From a checkpoint of a small transformer trained on Wikipedia.
Size: 8 layers, MLP 1536 tanh GELU.
Architecture: LayerNorm before each block, learned positions, biases, tied embeddings.
Training: 353M tokens, 5393 steps.
MLP neurons of a small language model. Each row is named by its layer, matrix (up: input weights) and neuron, and shows model dimensions 256-351. Each number is 500 + 40 x the weight over its row's rms, rounded and kept within 0 to 999. Numbers have three digits each.
A block is one neuron, or neurons of one layer that tend to fire together. After each block is what it responds to, as a language model described it from the Wikipedia text at the highest values.

L5.up26:452501483568527478608452499507504434536513585468535563433486401443557486531519524530514445525498485451461529555440591525488441424543530552478529493491560439556493560447493476511523505513456546460510529433476563410516464512538565580461480488515488460428516505502460419476544510550537553474
L5.up57:525444499493488478483545490472460546467479459482454511511500503502477491543528424508475597481517475403483498524481469508426533429524543530604497508530455527505536507501488528464542457524529483482548500519437521460504505482522494546487489493553526449508517504508528520552524539507551461488
L5.up700:455448431487525510469480437452481521550489522419556488474474572516505495556586570577506548542500502461501456531529473465472464525541521467527490489477494467477567443460467506528528473492514531394566529471428511440486487515473486437545483482519482530481514506466421515448481532476486489505
L5.up966:460440556472527427504502530492519491512498551479567515471491471501511446473524506557520520513460507469545446525453512486457537413496525484502532486536462512511463515473471497521500429462512535431581559514423564495563514408554540506488513476522450463501481571459457467427472505483488527506
Determiner opening object phrase. Determiners, mostly the (also his, its, a), starting a noun phrase right after a verb or preposition, as in reducing the, give the, under the.

L5.up777:500557562560538538467529496531514457538464439476462514429489461446469515549495489554460505516519484488545462450498490548480486458548548507515482478415401558486468390468443518542511478499548502454568441499528574539502529530491418441518547528535524494488519477457507520490479539484461471452
L5.up1080:477458488573527551454533498508469495538482439495524517449593533467515473548521523474485540461514551494503457507506473518477585514481525443519434488475450531481536530482488471524517466479515549487494455478549542507519466536535500532517603480576438505506489460536455529541512528489438476476
L5.up1326:537531530456537478444528511526465566508434497516524569571494482469475460594505518541487509485525501410515484526457485520492528513548531466454469451532453494457515431530504487490483517528631456482535532517449569458532521549549462414472535494453458475470530508467481489519461460495535426473
L5.up1451:559481508441514475526590526538516490498472542493536573520459516457548504514520453506492535597538392434487468456460489482513403446477459470488496468449494513459554471511501516537441509477531482556504588489517515547502477614592482467482529524501466551426502521450506480477483526517515423474
Inside foreign proper names. Vowel or early word-piece tokens partway through uncommon, often foreign personal or place names, e.g. Ch-u, W-au-quiez, Ch-ou-aguen.

L3.up1520:463511499430479514520502517459441562532475406533467494492528500463509451524479489574542487472469462540469470527515576463456471500531556477562486456511516472529489473565442548457453495518437467490447491511514546504508505392519482531589519517479511523520442531474491443449562493505506553431
Field or activity nouns. Abstract nouns naming a field, activity or domain, often after a modifier, such as research, treatment, training, security, education.

L2.up79:478525552560493492528536515451501535470450390501472470466431468479508498502546493537483426554557456496507412530487511526460531428514611532586521499546551477436565537460496532516495464513510540447470514464533490430507574494542488513521487513526563527492504534461437504498571501517529564424
L2.up90:535470485525510504569516560468474461494555509508549514446458473434477413517462556516544461504516425511445472558497540525437500502537556464518461447515561412540509555466416487548513469530468474491527460458452528451504466469549535438543529509506512461512484395544492521527528499458502535431
L2.up183:524455535542504491515553569464501520527516486495488530483478482424446482492499510503544498535596469526468445530441487499470499538527527426506512410600526471535528482516480515519499471516483549463456530466444520474504446495535503445565487506486468457444527423562476547484505547547518561485
L2.up216:529468507528516505536511513479454515499446509572527493456493571445461434523502539491520494507535500497468442582497531458452501552493536432520540475502487501532536556502466515518559452527451528471489546491435531489534402450522498437520532513501505487425517440526471535508470533507462537435
L2.up285:526509459531506546576473540490497526529453474501520487454426517464511483458482565511555489490611475495486475492473530509419494518531546484557517447583529427518532547505488524566492487467489503482514573439466491460515428483558487450562486500494469536480510488469439516499583563492551509483
L2.up496:496430551521484568536472508503494469515477548500534525479480536434424442486493520465537532517526504514477436571498554428461524512429526448540566483555446462574529522499459469514510493550478508465503554478413576451497450427538520461502513533503467512473537444515496522486495548511521515452
L2.up512:483479527550494509504507544448484484510513504503489528477491534523494494584542558449501490541566499499513465555461563449465559478511488489520474439544431520546561560532461550508532521566472504520484515472450565473475504493521502493509528506473498486429543449536434448514547457481481538465
L2.up690:563440499538534530527485496444485459489473498528559520459438504467430480548478506527525515475506491505422419538494529457396471489535526460509528423517506458573510526511487500530529525544477478453502512487466592464512430506565510478550542534470479507507518472476441531487544524469451510455
L2.up708:520503501518523533514469565485458514515427516481557516408447529424514406495503536500551480476593493505450483544485568490460445500467569457546558453576503480584518535504462479513476502498470504426478538452405528476540463464519514495535519510487434564477586472483469563493561506483551506413
L2.up724:497454470521519490575502524475529525521470542503530518460474541462490474503533529496591441506564464522432437569515523455426512496495533457550572435526484468547519503522471514520537456545477476445506518475421536446505464488513533437572556490501496509470537501471486570496547511505500550432
L2.up763:501457504537537515592535533477517528531491502514537511487426548448460465508522496501552427515585480482442440516520535430454529477444531424517515426554482449545555541471508537526516462508496505428525494437413541484525448439570489446498536524481464550466534491491436515509532504474518531403
L2.up905:453463536481445448557484527484462546474406494482477496551526517487479422493531536513486467596551446466502496533481479427466528416515565527580458451519540459451525530494465522527489442475548467435531499540459494463516540540528414565474455478511516505529545484481512537530535517594534433514
L2.up935:548489497534473526615486480460468517533459557513512546454431539457411426534520531518542476526543493460449485529508505463485479481460540427555569449550470491609496548519454537530522519547456527437490537471413565440499430443576504467520504497486456513473538436493452539539506534514479542445
L2.up949:545453522539528491554543563493499534521439541545539522447509486441438438459481528558543506519548490504407460564459503427469522491435562429495524492553522457541565528530457542537528502515508548465482519442406551474461461468517521486506528500463473493502520446535489445491513523538531570456
L2.up1141:468489540542510521498518578447471485521473579548551525482471534456452477511519525507567492508557480464401431556500561469468483504495533451518556438584517444566556541522497539488546483495470512430520522510432594460540480458546497464546494489511451549513559464491524489492490513542453545463
L2.up1230:576433506529505483535551524490458538500459527543551498492455568477473474479529507493537482478537489509433468542465532475409518519483552411532561416581522449531563493507449491516517448467493496458438550451447539435493438428548537397550533540517465472483540472476481564537535525499506557447
Determiner "the" after prepositions. The word "the" (sometimes "a") mid-sentence, usually after a preposition or comma and before a name or noun phrase: of the Society, in the opening.

L2.up13:497595524467525499547496487438516478470454478573528487517535429481542473476477531525502476463510514505530477450486569540464447588493484502473528465563496500437533515560444528491473487581556464481414452449507498529527496489500450517476528445405530462469546574489523544509506466465579571455
L2.up42:433475514519552481525549518467478528441517489584554501512548499481571491419492484536495540501468468505559490435417582499472421515491520506533496458507540430499552492519439568457472433461497457520463526532471498498548478555540489520575498503521516492480466557483490422410467554454477519536
L2.up97:466513515470413474505509518452491517479462500587545434580445524447480502462470487502507508481459461478533504499454550488417401562430548468485502466518508550483516506533495485464436466524514458513520564543501523511521461499499469539555531512532506525504494525502461493543469479432563605463
L2.up184:442494495494497424533596570459477546464489601600503490499495505520479525414553473503574504488442513482490484486489614449420486447442497425484470492426499474529536531526567549507540416525469549457504554579482564534540471450534530593532529518510453487460473548464527471533487463523535473454
L2.up247:440515541438530475494476553538463467511527478498555462483396473484512497531520518456548494507486548486468450504528463527518489570490495518466528495564442407488513420467522492512505474484533523436459485492499548453532490477555563446593525496458452486471513476545515515551427560412505553517
L2.up320:473526509461521493512566511469486534516511542549489549424461478478415473447485473455501488485403551481463424505511555550518461556483470483493524456474545469492529500498528469504495471511548465537455477498492485528619451496479513438472420552475454513495497514539535450468509553428528535516
L2.up516:481462494481484488492509506490415498476550498555533497557545530413481514475513564530534508549473507430515553527497473524412476523487492543537513452542576502511562556592484536548557485498479508464465464476491521409504411507527426502531554547473497541535557506429467587504496606566404457446
L2.up584:549497446486406449529481512495518513494464535486526558541483558497462509487503465492516480501511548506478490449509483497459477525498505493484460477498535470510505522502490551463544405499531514484437567482486468503580462498499473469491472510482550522512511550477532459482572483498466617433
L2.up589:496456546485479524482567470468531530481524472479539589465526557520506542495492497500459495464525533475469477461380507471408464535493504443541507493431489486513524481456463451536537518511557539483425461512467450528566348573572483484513566541476515514519532506457475481480542487526435544521
L2.up732:547477491453482498521499514400477492504534467549473496508527518501453525417517463516572506504477514509485456483485567491419469538520576421553521472518524498433541504484459527475445488508573499526458525547458505529576476472499522541506530523544457471501471519488511453531458492453500547523
L2.up857:475515488515481493562547505548549504500551446472483463548447469440463496507543503507517456488507465472479448397475453500513441529483481473517497436485538530450531496564468476478463536522524566580506450462481470463480479468531506529433508521406502440449519564512468517542496543427564558494
L2.up903:493488444495514542467488524462493511498438552507515518466444560464425433511500521546492475532520496494503415583449492402537562492462559459476494481547502454614533523507471446581561487543481489440518576475450517478481445532461479459446531542509474558508520528557432533504532469467425497412
L2.up1269:480508519555556433554518537474495539471506464475526475502542391493475510526548465535456532477477532455470463503489482545493553521558518444556521500546515523456543561517480533520524534502501492490463585532526505511505503509527459453460464527536440488514445531552551534517484460490455558491
L2.up1345:501535473518512526533474545394468522497461519600483442523547463506515435509509484566444483506492491542493472413441483526484524519537554497603441469557470471446459485520435484547524462510529427452469541477457537555519570520527494554496464508434557420553524548484502457499511459440611506455
L2.up1407:459466486493516553524524622444463515486515487597547448510505549472503511428507507508427507507385543497552493435437546524490459514401486434488607441533505469454481490517527524528469460526500474526430468501505485534572460504500498493527564496533546498547485593427453412522415549427458559429
L2.up1481:401585517426544446512466534440540492507466428487497527513533502471496453523536525516555510447525512483491424431438548481475444510515434498519494451601530528522497502552501573476499471461455502504476553456464556444497466509467564558523485497511482499535492571545567480533446461475525564441
Abstract activity nouns. Abstract nouns or verb stems for activities, processes or conditions, often after the or to, such as study, belief, training, participation, development.

L3.up1472:611489567533461520452502518534512542532512527534546507577469504493552511499438515439448500521487446480526486470496425502505507540503515524543412491505494473547544478544509449552516517573563451462539546481545592536400546511475500405435497456557463475447494490482513541610477538522465465429
Foreign name pieces. Word pieces inside non-English personal or place names, often the first letter of a surname (G in Gottwald, B in Bize) or a table bar after a name.

L5.up58:529473612464526546468469536498513489586494458467531504511526518513526476480550526467537505527592484422497424475482501502512498489581553500604523458507435550512544453516437511509540550508567523490499507538519509458426523591518501472528491506454478493488509527419532495530500498499455464536
L5.up77:539488483521452565555534525490472477564451482488460498508542425482426484453517518475565534499550492489501444562500549489480465541510539456459516543489525454489503467548508447580481421490464481549513544518516530530470417575561515470533584525495482467532518523503395468516447445481401511545
L5.up328:471545485480496500469542480524476536548505405543462458503402461441510503476552549475537422502454533459508534531482487502542546501539470533566457460551490523508496523568434484523508511538531466492515532527533496457435449451536521479507470530483498470501529439513501509507509530472508479513
L5.up958:509463457519526475539506480554454510558465445567502552515457475455521497541495467478579476493537423432456448564421479491525493498545510471505488525527483471468494520533464510562503463596563505447517589532493532479450453512598479482533473535479515506484535513453507487510538526570514511477
Non-Latin script bytes. Byte fragments of non-Latin characters, mostly CJK names and titles in parentheses after English terms, like 鈴木 政二; also Hebrew, Greek, Thai, Korean, Turkish.

L3.up191:531460493420414503531585462513537490525493502506519572571491456536501479445523474517532574460458540491548561434493430478542511421527496475532449491506512465396471490488508591523485450443527545607515526484502557506536449490512532504505480481467484516512522537455454509469469552512553437528
Definite article after prepositions. Mainly "the" mid-sentence right after a preposition or conjunction (of the, at the, by the), plus occasional venue names in sports tables.

L2.up179:512507517550468453560464470471485505511466469499519549488477588458471493530507509477466501543581482455452447499529486553481493512565505495525513405469531421472533464494487499543517503486536499424488547538538497480508542496524507458535452541464458453413509523543503543457564425513504504464
L2.up201:515499515501494450511532524430431557558512561469495541548520469479448465522568477485522511545504461401445471552537588457447401468478575475473520412508524444519573516562522457528521508530503501415495520552469487513519517458558497544505544509536416480476565520434477459474469450516483475484
L2.up314:540480499501512484514548552446474529510483479508508493527515601450424437521575501493467518535523414428457521460459545519537479511501568405483543417546548448521558543536485440578486550487478497501510453445461531494484500488550493503545498499536436464482516442443457525519480551469530443453
L2.up389:535455521561507495556520525473473511534459533527513504475428469407439454498500579531548473526543454476434423523485525497438464527481551462536545442558502447497582510508465564550535483541487522508485546495501557495528455423521490445481531492509481486506517453489431540561588523551474552421
L2.up486:576512510505471435576552497455495531544454525564530531536503540497418510527542548446490559515535524463429422545417498487463488437510464496495571422538492449495498477518425481525487480479504582527458469475544509522489476497546521465477548501478490463476534554486438511564511458510465520472
L2.up654:538486527525488507529494527499492546531468488509506499493467542470461461489497588525509486493589423522493447523451519505415468544533556478592505449540511442520510496502475519558545476525504491459506510470444544422529441483519505437540514509491443489521510503518468553491508541496514521415
L2.up722:536490497541461514549504499460509500515428473504595522501459572475475463488521512457539476540506444463497469550501517453458516512477516446520515481560505432498514563553437487487490453539514511511496549488426571411531480455547539465498527451506463502502545502509446522508500486484530526440
L2.up775:533514553517427497541574552495491538561439508544551475438571461495418403466526518520569463519505470498485436511457581489405432513423536493560525444518477479601522571525472533475529412481451515502465523443461498447531536453543445495560571493491507494518524502447478481439513483514429485402
L2.up840:480435495559589506546499486482412519485473504540553492490401566448421498433506502529581456542558454510501451524520492495442492513466536442571548477514495529489523496517505551535501487558526583438373529492478549506498422433505476458533529500456476493493552474417483555444547541502546471460
L2.up906:477456541495484498521556583469422566524453567538514465427498486472408444449505506513513518503546507492539520509498548472455434529541503398520577429515520493506503505531494512584489436556547511431473590442418552517539520470556487476507523525490450536444494579481473500506542509505519494527
L2.up1133:527453531588473507576527531445479529577444579579594480455446497440456461514513542499445494516554479506406486545446548499467501492431531481531545435544500450491529562499451500521496516491470490481496552486416579473530438462520498448545548510453463547505543507480465561549484557496475496415
L2.up1136:496531524531469486520510522421486540489441445512502460458478552462394474458460573546562465485563458460469442483432533502454445530534529539576556431507533405508562477537433540487532466525568548497462603476503502469505491432545504436497511500525476471524553533472476474513501546498507552450
L2.up1204:550509545572507537528497553451467536522483465538533489465432484443443435542508566516495463520576529448526495548536504518442519505485582495581516451516531514458505539529494502579484451482465547504467506495487521440555456442523467429553536473463472512435482440521448522566502528460489525431
L2.up1323:542473512534453505587551551474502492535516528549498543459508446507396397467511500521579484558509469466466507495440526422508452496452550469563518385507534439566540525559430536491526455456511548541514525503438538493552488496541476488532524530463491471512524510484482564512556537460443490483
L2.up1388:524486541510460482594496538415521536518482532477522490511424494460441493547458526504556458492515489529441474506521553506444477523466507420493523415521541451472494526534435561558460451524469561547457525536425522490477467474562489484547550512517481480508507512451475480544559480470508577443
L2.up1515:541559521528473466483502444462481548462474485540530513545463477486478499538505520568547520507493411453469449525536459488459398482484560490530454460508507476529547521562505509506533476513524476503546489532444551509515486471545522461489554483468440488535559497476552507523488461505414503456
Mid-word name fragments. Short subword pieces inside a word, mostly proper names or foreign words split mid-token, such as Brend|an, Ol|u|wafemi, Trans|il|vanica, mt|c|ars.

L5.up410:448546515527593591531532451488528464523579480484503530484554474481490459388533510482557542484495469544488457564463536503394543527540464508503488464411481510478542508505502528446454474518552513544513483481487539476481441504505555439549523508518512537518472556473550497476471483463468526454
L5.up683:397555539484497589520500517504479542492499465558505497497416484459481471519549510541459450558487469537446443588459495444441504562429532478464523490523525474459477452540507515526499512521565492480481517553525548504528483512539527484480527474464451450381476527546461456496541468490465457454
L5.up753:447589500500521457597480550451442488519507494511434531443502449505535428467491536553469534533537477489549529510476466536494462575556511429517405457511492495553437431517431558503505490535447455564534513505415527422578468542551498548564562494423542550476551575487497507479515515503532586470
L5.up882:428541480467542549531543534486473481525509477533493502456415495462476446480552512535504488526459500531472445533450546470473482586479617427489450464446553531443484488491464474502505468489493505541537440569496507534538464457502542497477515489503510501459447529481544423488434471439489546464
Bare infinitive verbs. Base-form verbs right after to or a modal like can, would or could, such as to work, can move, will take.

L3.up376:493508552490530476553553529512455542458497525424503456465505470496469435528484546528438465478509520462487491530492506482420505553565496423491447451522487383522539466481534558490476438394497483469505501562519506487520527455549424510558540528522468523447475537411522481567438509463464429462
Clause-subject pronouns. Subject pronouns opening a clause right before its verb, like He, It, she, they, who and we, plus modal can; also we-pieces (weaker, weighing).

L2.up153:446491525499501529536489496538487449521472459575505534462466556529519446496509483444511492514541591564498524526471519518550491524462502468526530516543429558519491495529551527554468455479552462479599518423462503515475461517520456424514547447487561501460470482545473481529474543457490577484
L2.up186:486542448542559516498532582501454511515489445588562545500509416544526535543548483540547455469492502544506427503480562497539508518470475481462521543526478497495452456514548501529491507487513463589545533468453499495456484562489469415467505477467544509502548522523506502573447518490459490371
L2.up272:453438474546496542527454528508409461484471484478548505505507490518532512478498508456515489526567512485488495472557532519488488534471500436523527468566475484480516453483461485463528509548511527497489507499479540465506543418501546390490495491518519506491479403530515490452424532503560555532
L2.up300:572447559553493515547540561466474533536457501509487502473511505472433464481531584528517467508573472449490443539555498508420499498461548412558516426530502468518514498484439473523500467524546531440479580522412544482471466479551467452565533534509474454502593466470516567541528452459505511443
L2.up396:519537463507543563532523573521445477442471507512534442464445491498521480473474453525538392476464537497513465536493577491469455515512525435498484492534465605484541528520498461477504514585494464455452527419461490420494511522444440456512572472449518522532553520472479484484481521501502613444
L2.up498:459454480591562537487448526513529463528495445527557474493540395502435513508530501497527541498533454519508457572490494529614570504513486451526478497541546528493508527511533517508513538473473480521513396451424559447525596544466521498526565543548487490503584454469448464477414499459462502468
L2.up608:467524520495537533500479509480468560477425558507450582546509556522453490539455445484504556523465491526435483484469496549511528543482484474522467541526516528508495433480507545499544478545563493462476578548432483512519428519542494450458451510466483498452449462519444440535546476463524569465
L2.up627:478483492522448549509559494537513535578558582508509526493446505502477536508486459471567485485414529431513489422529520464500501530516448497575514480536465478456530487564536446501460524445566490517459446499446523505507539456461480522513496506486507537495460442420568534545518564597513444571
L2.up907:440502552425560497516497522440532550459499558545497485530445473510544521509510502551537536497507556540487490514446481498489541485457474447527523562550496555505525475547483598519486502530509556476476454432483497532491465489509515493500557525510556577456548452467499480452487518430517467456
L2.up964:510516515479614538515512478504487482431463503481529514495474487516482538513497477477514494447499476515527447496449524484562457599532475484488424472528508477511521540474577611546496498537542533477501555508478469556457443503502548457520540450479504523447563521506519449541493549426487566503
L2.up979:537490509500565601490536444514518475452586513516601550456423508489539467507444464462501535424552497528474499523494505567471537541445492389498531483528531526478620468518483498492537506537528509557476571497415542504526482468507478481558493469524532540569492458446482453526568554520521567409
L2.up1052:451471492470587485466435516492465506418442526497450528431525461475560492531512465483481460479529561510481491529435511499512555469478500503502450511506476483423475495432455524570488496553535449457533441397546528526421503506466466430463499475501520515445514543470457449486437519479507508457
L2.up1135:495446454514495576490516482541508520480543528553524465468533457444530479586508553521505567467568492483448504506541514423474497575485516511504467513494473541473575513457452510501412466481529496511528544476448532559483492535502438415509480481553501599503512515522523569543468520479445568417
L2.up1229:502457474530475532547486531472468519489462534480559503500476566461430455543529520488532451507509439463475410546504516461483516481462557459544571428559515469572511514480466492535561505495534439425468596466476520431548445438533474457509514496457524523495510481493470488479537522471474485434
L2.up1258:500458479504522536506590540532469523502568488505552471474457437543540492511507522503531477557562507524492484539493452555499394451500530416438458491602522532529484544502490460440479461543574509498534496431451483489480443496504436424462540510439516487528540504483502458466461500442458491486
L2.up1424:532539445530485548443453484581522505469506567463566531525397495429475451543487496473480532477554522570545463497517533462428570484457521449526477496541507517524584495475477518534523457595556483528492555511491526419521554468538416489536427487513561528541539438529482475501511553529470546463
Mid-word name fragments. Middle or final subword pieces inside proper names and foreign or rare words in lists and transliterations, such as Kuzn-e-tsov, Mong-ol-ian, Gurūp-u.

L5.up267:477427549526486493537547440458513437519501532507548567444473519509510456539557538599545461479477523493443501495390490472454486433519522512558455467473506460441532515524502490540450464480495534481528501502506521471467482474548416447460557492556478516580563491472530548527487546447500440515
L5.up312:466450515484532491522507535445453584511509512410476457499509599464501441516530512520507493543506534522462491562474500452509513498563499528514481505477485472462536554527501579504447450412502510452437454514499522390543499463548494560501521499485506558498531524520462494498440526516477459430
L5.up485:505503554475521499508537461569444530485413559490493478461436540520489464445495472473477505451543493484466407531541608472485467598527531521524555463485504452485502468469531540562481447569462511564483546520537490461530504464534470419518464608505499571473506488426518480549513478534495505493
L5.up570:552423498448497455478447482441494552512504529514531446408468513510461528483484543561536508518422493485469444454500519513481403535511524531513514481518509459541526516535549531563532440506521495516455475470541586496535568551514480492470532552487445483444584540450465495464499528546506468529
Clause-subject pronouns. Subject pronouns and relative pronouns opening a clause after a period, comma or conjunction, just before the verb (It, he, which, they).